{
  "num_hidden_layers": 16,
  "hidden_size": 192,
  "num_attention_heads": 6,
  "num_key_value_heads": 6,
  "head_dim": 32,
  "intermediate_size": 768,
  "vocab_size": 8192,
  "hidden_act": "tanh_gelu",
  "norm": "layernorm",
  "norm_place": "pre",
  "norm_eps": 1e-05,
  "positions": "rope",
  "rope_theta": 10000.0,
  "rope_fraction": 0.5,
  "qk_norm": false,
  "attn_scale": 0.177,
  "bias": "none",
  "tie_word_embeddings": false,
  "parallel_block": false,
  "init": "normal",
  "init_std_qkv": 0.0346,
  "init_std_o": 0.0,
  "init_std_up": 0.0346,
  "init_std_down": 0.0,
  "optimizer": "muon",
  "learning_rate": 0.00544,
  "beta1": 0.95,
  "weight_decay": 0.0068,
  "lr_head": 0.00444,
  "warmup_steps": 200,
  "schedule": "wsd",
  "decay_fraction": 1.0,
  "decay_shape": "linear",
  "final_lr_fraction": 0.0,
  "batch_tokens": 32768,
  "max_seq_len": 1024,
  "doc_mask": true,
  "train_tokens": 425800000,
  "max_steps": 12995,
  "dataset": "wikipedia_en"
}
MLP neurons of a small language model. Each row is named by its layer, matrix (up: input weights; down: output weights) and neuron, and shows model dimensions 48-175. Each number is 500 + 50 x the weight over its row's rms, rounded and kept within 0 to 999. Numbers have three digits each.
Before each neuron's rows, "fires before" lists the tokens most often just after its 100 highest values on Wikipedia text that the model never trained on.

fires before: "9", "8"
L9.up90:408406454524522561464506603505441514516542433506443424388472578427491509445432507508495506537512572544542495478486515519537559519555471541586520475522463461522485561445489593463563489479500498424537472505561543449493523470382403551495557504455437483466548434548478537569384588428470522488540459468479474446575586477532490439602424536550591569529506499366493509457521440492489550496540
L9.down90:455503467451441443523551529531507537467454640469500527522498512541579538451416556492362559489450528435495583524505488554441528529527362509433551483630400468448490509460530515549537524486522529500533465596551447455498501521508491476513561572520555480564455525509469508549493511585430557506508440528511628477548548486444516514476558477513508501497503599487503549373457534488508500569484

fires before: "\n", " as", " in"
L9.up125:485512524396608501542482514430463386523459588411467454520468456485418512416552543469531537588536508510455483575488554532596487446545477614540493579525545535515480544470495471356464506511559547440490483608489559519426543449585403504488476478529575408556492488554526557537484550576469536589492549560551550480485512519584424449546564464432522456559559531389507514516546545495549455508427
L9.down125:443498521522592412464382517558477496553475425484443495510383500476553537474511520487517526553441558507507427477470428546527456479507499458576480538486474505516443522524492452572398556492602502522421574453528492499512510457515652509513461587495527533385471539452542515482491482512417440467526393533478530481543503391530650529487501491575528544493480523509520372469490472563454544541519

fires before: "2", "0", "3", "9", "1"
L13.up663:505438533501489473532520501405458468513450441556631455529454483524561435482468477506512453483517524512444508493496450550474575478492513571467388546511492411495471550547534471494494464565414483414476457499497483472483606481523493481452413494447533481586443511510483506537520595573464436439570548492518591481575576445596453423522524397455522603560474513454490572514489493468564459457487
L13.down663:508566463602489410628534447467545492400536442490439549430524573486518505503449551548466534540501457529478513503456439507459424577426540469498456518518519517523532516455518524419494418364591518467527550545510450492495454493495497490449516485513443480497546389469461556533518476520524512450474499566557461553542591510593538596515581523432516521435427455523482424554479457571518541442525

fires before: " the", "0", " which", " his"
L8.up691:560519512491512479503465452435437335544506438487563525475463535560434465503499479494515394459553612473491488455487625564525496522524554503525561382467557510481493534542448468537441468508499470593425522504425580483460509446408434469532487556513468573512527527505552525547491457453505475538520478519453515580518568449459498491638607496562466395439503540545437425465362437466593532465460
L8.down691:395508501433492537501506500480593395522551511554505493449528558447483502499537539541505446463464503475478454472592549438467508493438465590575445469546485513437503539522535480487482503538557450579496602515438537398436511505532432474535494564554513509558518389359507527470485447493441482507393435536548472473497582613393569429528507540525472545576566396594536508508454484524536422492499

fires before: ".", " |", "1", "2"
L12.up22:456530513487436540506440439422428496486619511528473431632490465587471520472567516513560433541500486505556541570389404512534490479525495566608492478551508524446502476592605413512478447495544592434491448568591502429480519476537540515444511552429525532526437485475462469548513518487477493447445509478548499457481510484495470455557492595413576434501513480536537433553471450481506410580494
L12.down22:561436517486506493501450526546541456434452534526480570519518567470496549460533454537505501533421542489603581466453528459442523476585567584504422545525477548537536594589528518443429349474617436523452501476438460531519451504521547560548545502541486560483534407517608526492477504429490517443597332462530507438467524570518558495434450520433541454516406467460497483564457473515579525496477

fires before: "|", " |", "\n", "|---|", "|---|---|", "|---|---|---|"
L8.up199:462488532551518521440504454576545500541456534549575552566581415491530555490514469537505505517469534509577485528473494523466554479527516460550420465443469466458488455522546489424551587532562532386487430473441549550595463448506427538463495571563477533529507501484488612554539357488393454527556469511527494452565439453526587490591575430502540482553472423509447530554526470498518504463420
L8.down199:498527531566402510453483442456500584526481594536423435543510464585535520543427527446507529457435458526467498531501513519518534462481423512430609492552455549525561468526540455507505486579503451549512429469577478548488587459445497614540518554459426493508445564463387575478468506448484472411501569445510478513561511554494424493494434458516498536546509523485485455462450446517433525444505

fires before: "5", ":", "4", "te", "6", "3"
L11.up246:507552445438489454403468518420495517571509468450496548440486425457493409499439635520534445494494466521582528529390422481496519448559430480567455495497543485584456413490597452543573403431468480494436509493484555575590540504464571471497521533522446472527463436523514500517504444564528531546539553619443438550576462525516516538532577484466501608527540557521490508559421494511451514502482
L11.down246:538440586487591519512425480550433468510517599561527672456494538471527493441475510595503494526531533515469455418494493555541571543474448465473499484412476544507529530470498556473496641490510511535360454491481466496456539515511472555514487415480553491400565566476618561435486537517540523553510507541480458538562536378460510374491594537504412464505527472526534473541469522477452493532524

fires before: " |", "0", "S", "2", "1"
L7.up225:499531479445559506489516482546506500532456488595509470435481527447533491506537593538466499538459463590510498537494565566415539474483494436436512496417439601448542464448509480483497608456412473556458436508530519532418550571464565443463446450480503544429567555490574517434462453437509537455485522570446555589507409503490443583524513487540593535513614416495451492555511474429410512525528
L7.down225:457508540514534457441587513481454549519482421532472438465569495539647487496463521443441450468507433464558450509499494555502414442523449505607414498510553508516449454460527549532500580420571481597514523569477555469519466379417504499485519545456467469462491419521549442474504388389478522547562520510555554572494493440496508450426406602583561545530540486569461439514466536525450467507516

fires before: ")", "2", "6", ".", "7"
L13.up589:553446491458633497424529482495509591433525478487469476462535449417492497404526491591495445518600435475510535441470514502578432510594570507560525523471535481528494512546503623499526505501493551420448536477478444576458440412448585520405570418461476488608484514471482523571530446479486434465484483532483472510531518480446423442473435490416476563529443488597453505465473455480520440472491
L13.down589:534463514556488530422421559578426475532531457549499417549486475588497487442458402490544549493533471519491510487409505565479471522525503501523497485547386565419577575529489431505484561553483494482438376515496481471534457526439356570541480541416426533551530490534400538439473507517501581544454495511526445581579495503478471463550529432503489480526536479527464456578471457425545494508491

fires before: "\n", " |", "9"
L2.up161:504605565462509464450498467488528395484500482499513498513446493548513521542563538463504405418466534483511523603472515458423550510404414499501424456520507510462527407435544485552542447487458520451472476496634509511511481619629496446453497460523464491534456480554518505468491508438484437580516499481525565507583514493430456465464447450432411515510554508396495467615490530536467577539525
L2.down161:553522534466465542443476478489519527564368470526497453512465508513522597531519523559501486437501584512573432561566496463445480507473478551393441463515454496548647476529434502422502428467553467432466566484605486522473446525435400513472527451528385547458398452438510557494469437450419457444475511486509455508655490471509451507492550576497598533530532612541445494481521576520513491475476

fires before: ".", " not", " in", " to", " and", " for"
L11.up747:485525515511593473481557468446487495491498553425486520505479455451518488448545562513460452481499459488399406547456429505602520420463544400542475554482545568451469447516533444450512535427546513457542516481518459646531500499557523517469539491450485567472506532512519496532486563491494459588540430453490520514593491588596445538584525528473505529524492445514354485480572432414461494559544
L11.down747:529525460516559515409540445513436513563538538526447468479408496532489468443573523557548514448557559542550474449519556582414573469449506546507467509541470573528494509498528542499486522414535499512368586472396613433590672452577598470504460552484509584474595494519511418486431462533449460539503502494518416527450440431513521532515518470438458508531514519564475424451459457525474416380458

fires before: "5", "6", ".", " by", "7"
L12.up135:451510514479527492433481578429439536472530497475465589436429468475542566512441498570498513493498570523371460592409464504566667452529479546456525495475523518497500453490428527432479464569450519450437607481499512632479523514467543590429508469577499514510517529554513476595495448429507386541422511549418468543465453503551381493465486471508495551565517593475560532483430418429508422530556
L12.down135:490534517513549536442446446545489400543484495482527536538559449507486507510540473440485631452444538464502513509419540516482516566527556473608591485551519452508475575493480553473554482484480474448499601512522465505531604516387407427455514447543406458494431479503481483493540521509437460510554449519449510398453538515534491495379545505533474495492467472551526462556467533523483596521441

fires before: " |", ".", "–"
L2.up241:545535440501529490522546535472542403500470507471478552482462512487481506558550485515511514465543534563538478504394503503541513459478487530525464513445538568479519534506559605583495483607347452515511579490537539483555552586559529443408489540548470512506512465539485503597502436447535493472533418630611488420532445560466446573506429488541554529490498467504484474567519515540510416538618
L2.down241:576552562501473547518505603476510528412435432522450464484493547435438505475531507556444486484574469497568461501411513548501518470517467534469499541481505580544505535512567487523459513486411464533487625411544543434530510538568553468473555451484467530483535411538507611543454459362524449472542531499522489376538524592471504558508539496528514564482506482478407344566512558527478472499620

fires before: "0", "o", "5"
L12.up166:553533548412531412497520486579504472458445371563489572541595499495483462489410560553491398524516558503466496510545558451479554430494456501546568426455386542536556473549393533458506539492486401491518534517442518477477492495456529498357498462459471544491524583571552495472461485531524565546553486563425478546492470522545506558523513451468480487548409469475513603447480466488560474506531
L12.down166:476523473431446403407418446495503433490473563433537529460506512562554558528457487530565472513501493440441512490561494536500436525431546428555378517420465487590528435492523533462586522559419531574479485437499454539523555431538554525502516506474439525464504550477485638495468571424468443535577475434618518534414571491551592427513498446565547560562505494461477498514508489565487447476512

fires before: "9", "8", "s", "1", "0"
L13.up73:461433519507566568514525567410451442528479457527411393495485459483456496457483477490396467435546505599562480565510554488467497486443514513471513545458471526445605493614433522575563536505450586555550555456552562405551494465489546483459519435512507414482429531451594496533567590524581556471500514435544450549482484506482471544602542457397544516430451515470502592506493479435482413504515
L13.down73:445532482468431498552543499525491455530491521536463537497473503590522526446392467521520557527453511475649516500451476541467454474468501534583487505482469384528520504474441477551513525493476505505564500453569433453497563504547527406486522574513435494555562489532460530590508546589429495551423496452487425413548402517599487545478465596503499553555571473525505545479476383499542462437556

fires before: "\n", "2"
L8.up66:471539524455505502547484513442493500562531524511436563499460543519408448457436544507521474565508412573543540593473511494509386485523636520484522562510476542486543456508515470566440482498465359486414539516457457504530460423622427485563553538472561468496392521454528557501442500459429518597528489577573541467554537465507451386512487604535520529547564445477489542515555509554595389486453
L8.down66:516511385515508529446505488415596475431495520504568538468502491535534455461448429490542516435484488452476513570475592533474519464447486514484548503483557526518440519450547617465521595469418557522558349538455568429572530556523460457558430389559507455535489454567470447503481467605501515474488459480560536494526472530549603549526516552476480441495582476496485502465488461509502555485500

fires before: "7", "6", "Le", "8", "ela"
L12.up71:494467469443461447458530599503531499491473502475531388595512537527532429409536396473484528526508503481502500544533544479525528518482652518535498590561581505416522515501512489469394509492450493542550481453531501559541485484482526472603497517519448532534483456513428487470526424384526470492538395510565482473566532475478451646479486464520491501437511500467462611474556572559464518465610
L12.down71:471542547467537487472522515494550522513476628557492355492553505518511478452499521439411595398530566484465517489520523418554520501564523500452453495566544511474481534487527460484509536496539488504479498487537480455475325524542573555515433476417443488515430495481479460491481455564452490564505465422592516529510489431527528446435471588391491441511470460561558505498564496478535571507541

fires before: " |", ".", ":", ";", "–"
L9.up758:512485546501421450373572437465496467483506534491459469538404540501470602588574510531500406537522432416472537519528463524552511446468529550455456489575594554553452383593442579437493526479484447491446493501515447585452543491508537560528465513465452578571478574417459520524527525461455428501483545468555514430541454504559447540483530492487481507500425491477429532430543521510586474558465
L9.down758:431445470539519509557417645522544525532448520498514471590579470522481537406539519499594434545515474525455483471523567512520556543498505469455625500470557604609444399535498462463510477478580536487543624483528508460473454538419471403492490485480472515555444516513488485426498495505494411506478423532541451497489436512522513477560536464538428512497474469521434570444456514579478480450500

fires before: "0", "ept", "6", " "
L5.up318:582574513506508507579569502567493509504531397565550467518484516466591437414479527537557415485511526541529462494466512478507527530500493489451483441516498496463502390510419495425458422487509537553505632476497555484557521527551421543457429567476391535530412394580489548481483525523607555469459438458497472512471633437454537519580647442405517523475475510603458484506451476460453390532504
L5.down318:489495467487507474580500527374412514540566522487528367357444466452493461447483499468537463517511544498536522474461487533481521515474540531443510467496429483543511519497412488480527533442487504457462545455502396452430582479467535539507588511520512448580502547511429470552508642501527555407483437491535476490340427428530439446506494509433503519649522473521473584521547425540463533531534

fires before: " and", " but", " as", " in", " while", " which"
L12.up498:533554608485499444538527469537529505476533410537541472515478488458459508422485555534577419496487506563450468520512512548559542458421532503539428506472504460499476493511384483353450434481491412493601535523523611544489587502583427514504483509460489472489527578499524483569538517469548427560491616454531519469410531497513429524565420454567569454484476522436488607562480434458454457437520
L12.down498:482440501439488474560538411477558464450373508482519534553511503555482556494462553454480472542469560544502527479525554500559506507421383470479589550478565506517476483530428547332450503404478471540432560509489475492517543507532618570532530496514601509468579525537509567552415504523540465467517466462403469468519480505434559473430478476521486509477487426520487618512501430478605534453456

fires before: "1", "2", "8", "7", "6", "0"
L11.up234:538557499521565495536500433498396468514463548433472485530412440543475489429550463510555544404522395544512514591467504539555445560461574488508560503401486598445521535483545560506593500508463577511601453408441505505595413469601517453495486464402426517505483521508578442456497525516451483468537414437517442517538549537460545475508440501458485597463464531505512476481617536532502452534492
L11.down234:555460498510479491569549640427566526489547526470420395559441515578516511558450530503395468516498526541453529525460574510525504618389469527512433549505516571457398518426394463509484505533565454511465512562495536394356579493513485419529418567482519426527455524465493441565497443565447443528476461570528553508536562484468520418442437487412546530493504501508576515488546443604500440513440

fires before: "0", "2", "9", "7"
L11.up61:511493570569509456484563492481530381453507512614536572500593493506530443515462478531506461542442547498615475452522505497575487575542543409457541457507506525516464604521497479485498491418415477544428482535563472578515574619469488505538519417443434574415574457465433523443484465486506527528480488482497466575477461534558464453525493503500427536481569441505546425510494493443539555485445
L11.down61:569430467528417551546589453523529533524405515430517540524460519468465525527369430558484494535611420536520612491496579475448512467473586501517556614532424550459537512580552465537489493625441506454608460475477442425474409434441453453479566383491465506501533554460451509473590508473507530467452537549451509514457585471501545506504448471482571424581466434399455521522509495514481462356433

fires before: "\n", "|"
L3.up522:540560522495538518431473451469522491572486462551492564633549469442556462470406494457550528473439522523481531540549515497392527483491515508468462441464470532463460388542544585503471484428514419455449465449604517485560511524558462475507520436592513478549379576550472533517530466523405574452517522584511499581568567451553428512535531417514496536472671519423504447614560536435499434447438
L3.down522:561512454471569471566498513494554513497468447514508529504467434486475531599381489508468527487473509580432610563445436568473440507476399422488530566556459487528560421441537487375419556520443404476556390402565499486381562556530496527527488490530576501521406511568585507513479476458456578576459482501498445538440479477476487522557603426491524391501514495407478523572531509556492478471439

fires before: "0", "2"
L11.up375:494515505464509435517539499426566452566550530484510410564535522553478475480526490541491572498535512498523486468435527436363552506495489438556466523591467586521508461533484603434474393449501485500422508555526459374446473460427496416513515483499444558509473512546448556477425505488465494453520589457540625584474535453510493439512451518394594493521529565489480544463476545576493522525432
L11.down375:580452433479516565460555488498504447435475580466466462501547493486591442546423567464484546500578555490529579477478559448472399497508464446499458510432573438455562500432451572584468540526558495559528374585514433421504551525512552491476420452522547370547531546514493474540546539508489490523535488487536518429518494455449549458520543554485512459509503465521493450452496470466505543436499

fires before: " |", "0", "%", "1"
L7.up183:576375446518486444492601468494649465520416522398597445410487551575521476448447533490550486513583579491489506540405482565502486628464509529456459475492502401504511423512553494531461476478557573498442543477440494442543463494554550465530455489486437548445585528510506528439544512508476539511474577513486483474533489511430479511559478507474489509542466548517519554478472491436452439420475
L7.down183:534422504446465479507496471418436483491481467552482439555602509482532472597535501542497508501431389500553568568524399556446451519532468485553478512509464518522437561475435428432432453493519494587536501534582442484430510537495484515547543459512461422563479427574427561545478520474514515554464566497534486537462524539550525428537441455556470428529468489434525550478444515532469583522395

fires before: " |", ".", " ", "0", "1"
L11.up145:528569531545439455389457495450517499540511599435470521433463531517432461534547552577461463470471481562520497485557428519513410496484552511485541561534420514460411482624439582608445545557448474516379463514499436480430505486483491586554460469456539427480492432482408615538531525519481514534495494446517579455551420482418466567450436576539475495454461479480534497482505501462477497533534
L11.down145:502520467518499472563523585474529492526523423518602417563502485449580557485542486496554492527623485465431468515486413474505560540497579509590456489482522477539598477386572460497551415496561515529561579550482499424479589505423553521401405539492467588462530521467575396433582578442538505447464458456516568500480557448546523397445484457475443559521542572540486484507472419544448413453435

fires before: "s", " been", "."
L9.up751:539375516465480538501449482444493549454483420387542545498521554482517497530520512413543524544532476527559518458460551501517446457499495509544554489514524547485491467519430466484538517506492580451418482424616559591505457485522370536466550525549480481455471556492498409574556458374499431473558481470574415527469528459469504475552423707407507521595527511630499500486488516476454371522464
L9.down751:392464563471489475502453572543546466457454426541547492513461510449537559519582488541471507521376539650425430521487448564469491573489454477592518488498531537538515488459471543464494516608430453423502490502481563519562562487426491536488485392605581515537480499514490546590489500503501560468563501514561560436517467462509417391545544520559480434505586558528531560480485493449483515450458

fires before: "0", "1", "5", "2", "3", "4"
L13.up124:508502377524591551558508521490518481564550414588462370416454486492539453503419477512520455534512581550510423456522514445551487529395499578521540440536531518422464496481406463455433455437531449544427515542417572504588458538521477550553532550518550600524481457536537544490547518550516500492454499473450522486498459459517453498504471432444499530536490428524430503511474495495506511603564
L13.down124:629527591468500539517575440543455443427491532475534580491454486469523461465516547386460513450499524513618542423503560502469433418461505515474499454535495476518467481473504617563477498449516444533497473557481503539492497525459623521551522395486526455528526540462440518543486472487515510505475501499495469414459566482452451528642440448484434481647477571480584456513543578483446457503539

fires before: "3", "4", "5"
L13.up474:529521427457498496499589463446494447522529443528525468428561487477503522507495428471421451455469517512469479432474483471503518527567495462454460487505537585505432598544480513505503414535443447573419455546590543539443578503513615445540442543541578539510511416495540585545419540554462478479606474507505463509555491557508465499529513575486612491373496505569594520485477632505472502531592
L13.down474:356469544524509523524456463498564538608491493470435581437550506500590508432489475467451576513545492507518548495444461534565411403486455511509533524550495463457617461394568532473433471506529542451407539516605522494506509425597511482473466494463546474542538463482378486566480524523551509474482527449361466513515469472511472453511495497475407552591509468572394559485560505493503455509399

fires before: "9", "1", "2"
L9.up494:436462542494480509400503414536524576425415453531508475432409496541426494469538535584466441405492630563564533535452552524448597445529522524497521488461406512563362536558543470502467520484457492469514471567553418531460433437414570516576515502441520528439529466505488469513576495484531590503465588483503464423495473496519499436590463491435473546441541510526414505568437496446491504477507
L9.down494:459472566472435535477526551471477491454417511422532526574531498485521473418513482439503494484479565505422493560475485508546430461577517424491455495492500468560565545521595499396471631459489461495556476466548362575504437494437505513512493581459505476518463410522461510477438510521456526456597505528494533446566589560484471435464431467538447568494502524481447471462487429562523527473479

fires before: "9"
L13.up171:403457528499512574537560509513565494518518488514426442508429501500368570354551564538487446447484541472563460513456479527420495512444529567586476505463429554454465543480493526470585422549440449497527543505578549415515477423464453451466490558517489547535527555477508519543411538470530570503451532457457557464553460460480572449553538476453636470402515563536506417471574575524536524517556
L13.down171:487497527572463488571495407454556464486511539480532498529528498592426509579561524458512480595543431401521488565540569495562491491536485554522476483448493447470614460516563425452504425465598479475477542469485449348414437527579536551588481533486538430548541534451534484487493567537518528478512408505508470475566601406550552595438533509479519504418444513461405476418441559472530541508495

fires before: "7", "6", "8"
L13.up612:540432536456537462519534497493414454536498571404433439423547484548468503428469447540513524460438442549525491481634437510561500494508529468511540439510470583488518510433460514533551505377519552439491577423501526539562473563528528465501396443501433537538433623406481459449505419506474473567477469498519513563483533481400433540445559472504477559516462596598558523510623491538558457496509
L13.down612:409435493518522496582531609432498439482508431531445547493537480623565534511543496502456417472491541466567527560535564486484536507455635470473441482459506517481490462521458516495492580598501540524488519470474446501475578402462529527508521404475518498447447470611530561524451470548481549526495567439545519492482534519526442478514476516570528541456548362503410428501517578612569547510471

fires before: "0", "4", "8", "9", "2", "7"
L11.up719:517492596544382529539509518519464438487531502575587528550551462528394482461540484487480414499489460531472486520527636604510518484416505452591481510526464508538504507452557473486500458541423506419526567435523480532534456395551550496550501514478529472513510582529484507469549442487430540544435538378496533488545429523613525513533564494514384492503476497482560450459510420500442500510451
L11.down719:473522514508496486423509378500482554486557516511572582530450525499498436559389486477482601444497481603511539528587481429465543426452522538465585487553413486525497532519493489441414465473469585579494418551522547562545410516541496574488488515538500535621455539447521563446517369540572480463553499549482528438471556495538475462487528528487597406501478461517530479494463568480472527459504

fires before: " ", "1", "2", "6"
L11.up279:526575552629512482494512522537430472620559450478543505528536520525481464465471483545546530522590531560533474465521492540478492509497491459552485495490488563424471531538471505492454449534476548427418497515512525451528539495540530498551349532485457523404428561530478620496511581539532429431515430510438555538444506446530530569568380411542534521581468431471471490509553594494473469527568
L11.down279:487518468517502454608549492477546488561526475452580442550487471479528530470438538480555547525561602582462494536610536586440419559440509456488532674499577505515447555584543494430465474491511497372419576518437602488525418412465526454476438560511500516478501497522523547511442603521393543569469425509399593570404439488366604522457504402496500499532452445528505489516471531504458455410579

fires before: "7", " metal", "6"
L13.up711:533496467530526518541543452462476502480439522521613518439477555460475437460497447533548500446472438552478478515480461510517600525541618476479516416458538595521505534485541430438511513454449427590590618416514499551509494504505520481431541478475441481426436482532488537529517379487453457586388483380578525478408521518450428534513497517497396460401553495563484551535581490499617489464611
L13.down711:516566536536498567447528473591459492437472475429658571479574461491471545504491434432497570537440448519509438615503587527485567486423551491540522483491504504472386459570458499590477421414522534496474447572482512486459409479578516491530501547521476463506461611460432466434523447481475525513477487519498576604482578402579446540535517463514492473574527440521510444477418520435484457464511

fires before: " |", ".", ",", " ("
L7.up174:545563434552400524475552508510518523561446528487524529515546471557493540555558483502600496587418585542551545526512487405567432496464545600536452478453464527468413499503455553480425603439555456557433424493522477508461478493638528541502434433469379500497450459512480506523464457464542471553476448488526469481545483495444453495536499503553502534458529472537442535632595423593488508569470
L7.down174:443442496442493507511461506471441409416577440491466516542467531461421478579516550539486454500553542572498438460501552526573537454534448477442508502438486506560443570516523539555501533490505616485618395500486538423544403513494514432488518574538533466460516504504479491446472533463478458512500475511508566583547475550512530558501507482473391404617478469619485496497528440502604605417533

fires before: "3", "4", "5", "6"
L13.up81:465488544475510594434472471464458474515545460453542587423493542555502444520580443581511441483425395486542499458436505584451438521547509526472503515437589474510537516506586584465509442474522473442346604489640471544461559491481508519439469528467408556491434465457506539580421463479499506525493522418471412466525500504472435557524511533441597504475496623522539464467587544452520501500442
L13.down81:447485499437519589517494407503566461528457427449521560455494482477539518526523554497445455426483447489476513509459435569449480465445493497551506533502519493455501424496585604482517498574476420513406561496591531614533473582509570536525446442520463691520579512576584504494481499502563485535580565511554452525461514496472494468528511483552473425506547436498531510520492511538540549486490

fires before: "\n"
L7.up207:478515551528564487500524492493529426565502531499510619417540463440447444420456538494507565441503575528509586523464528481537379501459574486517499430422489505434552535482477482515474418607492459485557499501575615477462460528553454475462484466554495585446529524500526489466603492462365531492504477568496385538476577429588358481472547468528485433492464551498447518510564502577613498464469
L7.down207:502528495556461563484523522499523465526491538459601542549422542531529575536498465537512508569520522453495515479433502464530509483536584466482496498549481449449489501504552535408457606419468517463464492513461516479412607492535505423441598513479353481516498543585473463553444530480509500559417466488449458539590516515552441518525544394522456575509591488523394421545521457432528342523450

fires before: "s", " as", "cock"
L7.up188:572578558565559492399403523548545560612451455451512517457489523563611514398445544557460511526451480410566497470558591543514450477501512423519437466538599544521393409479435498531495507531527553529479488492533516526528490460591424556470545487553419540433464513454553507484522454463523530504527538461493478517535543414473505437531574436506447494500450544562475530555515570455502470524467
L7.down188:458567593499464516470516516492482571466459496480569566575512464435457479486487425531565472461576397500494556549476500555479481436475584491548507551468466505457447466469536542503550518426472556538464413484521498427382546521481436549565434370480500545566514577561500498483589516514495534437487458422546511537528489461435596544500483490534410416451533534527497482520500422453601508586541

fires before: "1", "2", "0", "9", "5", "7"
L5.up534:500467477459502402528542510478456559586394493434543330448422504575488414524528541499507527593571562534531488506538539520541541538488460449461465522441461494459570531452489530478497455600531495477480577469499478519505535531535471557499483524460466457449539515522445528473497468575569558488547445442477509485494542490517444483564501519469509550503447459563382529513550421420515472518501
L5.down534:549469520523547435579555471510426525426479552486480463468542421482553506501419481447486496510554675586463490551550659539438566447432510493611475509633458625424506504491445456459449442499462432526483420522446508435511625513472478517541477497534426465555385529507503488455442537522469547530471433485553500474529499472533543467437486457438566493557517463516530441551533475526457489540600

fires before: "1", "2", "3", "4", "0", "7"
L11.up585:469619501515498486490536498526444560521465549527496445522457513498602519414466504528551556605484513520553546524446498543460475483506487569560551529593463543471539465457408526466545376554538526505527449519550562370476517553464576477567500457555489564487464481515528496450510534518489475469487545552530539458533478422517392522571477470528517413402528504557517486409476499464509486507420
L11.down585:534535484598441498412585585367521463499488448558508435567436445577549496491417526521521492459560531517483571433467522410441504415514543411505433514518559595480510421448485559508569443468408538502490444412561500501535550494460530455544500526515504551538506438484614385532476460545521540468541458400538458456463525488517435515497584521465563488490519476507493531441509551577481444517579

fires before: " in", " as", " by", " and", " to", "."
L11.up232:482536471475525494542557551516543439486554481434504514529534470566454495454610483509588448601571546474431488528503520461570511402454470509488537527530527509468494503462413427445505447428552529470506547503471498456597505532540400494550556468462557476531482554588519521530611477542492447486544416497545558401430460488556454532510479431422496442533512365449434563454484436432509504458411
L11.down232:524409522470483536567479486483547547513478516572508518550551453565571559437443369505510524434402502522524407465508491468546556448534463527645472657454613561469538412518511535462519522506529415546403411508452490535515464508447514484473467421498549442533509562480455495550521379522524517415518359449402463495543534495565620484464492535537423520480507578526463400492487487517449488524486

fires before: "7", "8", "5", "6"
L13.up403:469493503499394454503475510435426485638443490486465472452614463536450462540478425561522516530508442546512543440461534508480512466493524477501576492518487554493500540411502541481469526421366583470431515416506566604388520423490517414438486487492523517482548533531526452625491525465489457488479542528475471551523454475484428585474553473518580561520543515485497511619503547586584482497518
L13.down403:478492495505509568422525522533382511494422534421484410501482513490441502492449465460622566456518408461470474608434476432498520525539515512412470498516509481521502502541530531427519601568475582531366555586491506644474550458532443465432456519582497469521497553551477527423541453482473481477484614466488502569493535485509439531416489467444409497497453459570446498518398500503499503493550

fires before: "4", " |", " been", "3", "5", "2"
L11.up715:569447574407532653473455486478510556513542539465540489453499452519495475543504452505569354543508486521472485501512603524490445451495475523548497571427504543584547468464457488554570542558407536419439522541599527534488417345585595422559418551485522480487554482470539495609448589468459486476528593461518516500449504459529439460503519549516500450447517531570554482499553529433510451468472
L11.down715:474508557478512503454483443467576611450548484434513412461486444583437427504482502525497553434564499528542491420515518494563577553657484448543490566541464556547546496484490485414465512626493434532496460514479588512509573526542557497567535565461504502424542482441476499566476570527486510448514502489536466514479392428456509518558541530399467550522566457546399474621449494420409467524525

fires before: "4", "3", "5", "6"
L12.up375:462520480532484566411440492506526444453532558504538522462506451469598421575500419513491520501494406454518450520508445566421446465522528503555562526478521482496513561457496587599501422389546428476409562553513558507543548559472506506565557548418579569557480486421451545615470558460440453468542544540480387484518482563491472546561519473454472533470547545503515471574491527528464548552467
L12.down375:479458534480517437545560523517415515590554537562538451475586458408504501610519415508501477542410527532584554477418479471417507494544482464473539578509512475510477435460534424461482527532510519508522509561615519576484542501587512474417549467430497525492553547488445525447447458516523548399538584492473498427505503421560594608541485428470546413418386524646573530397486585487565446463556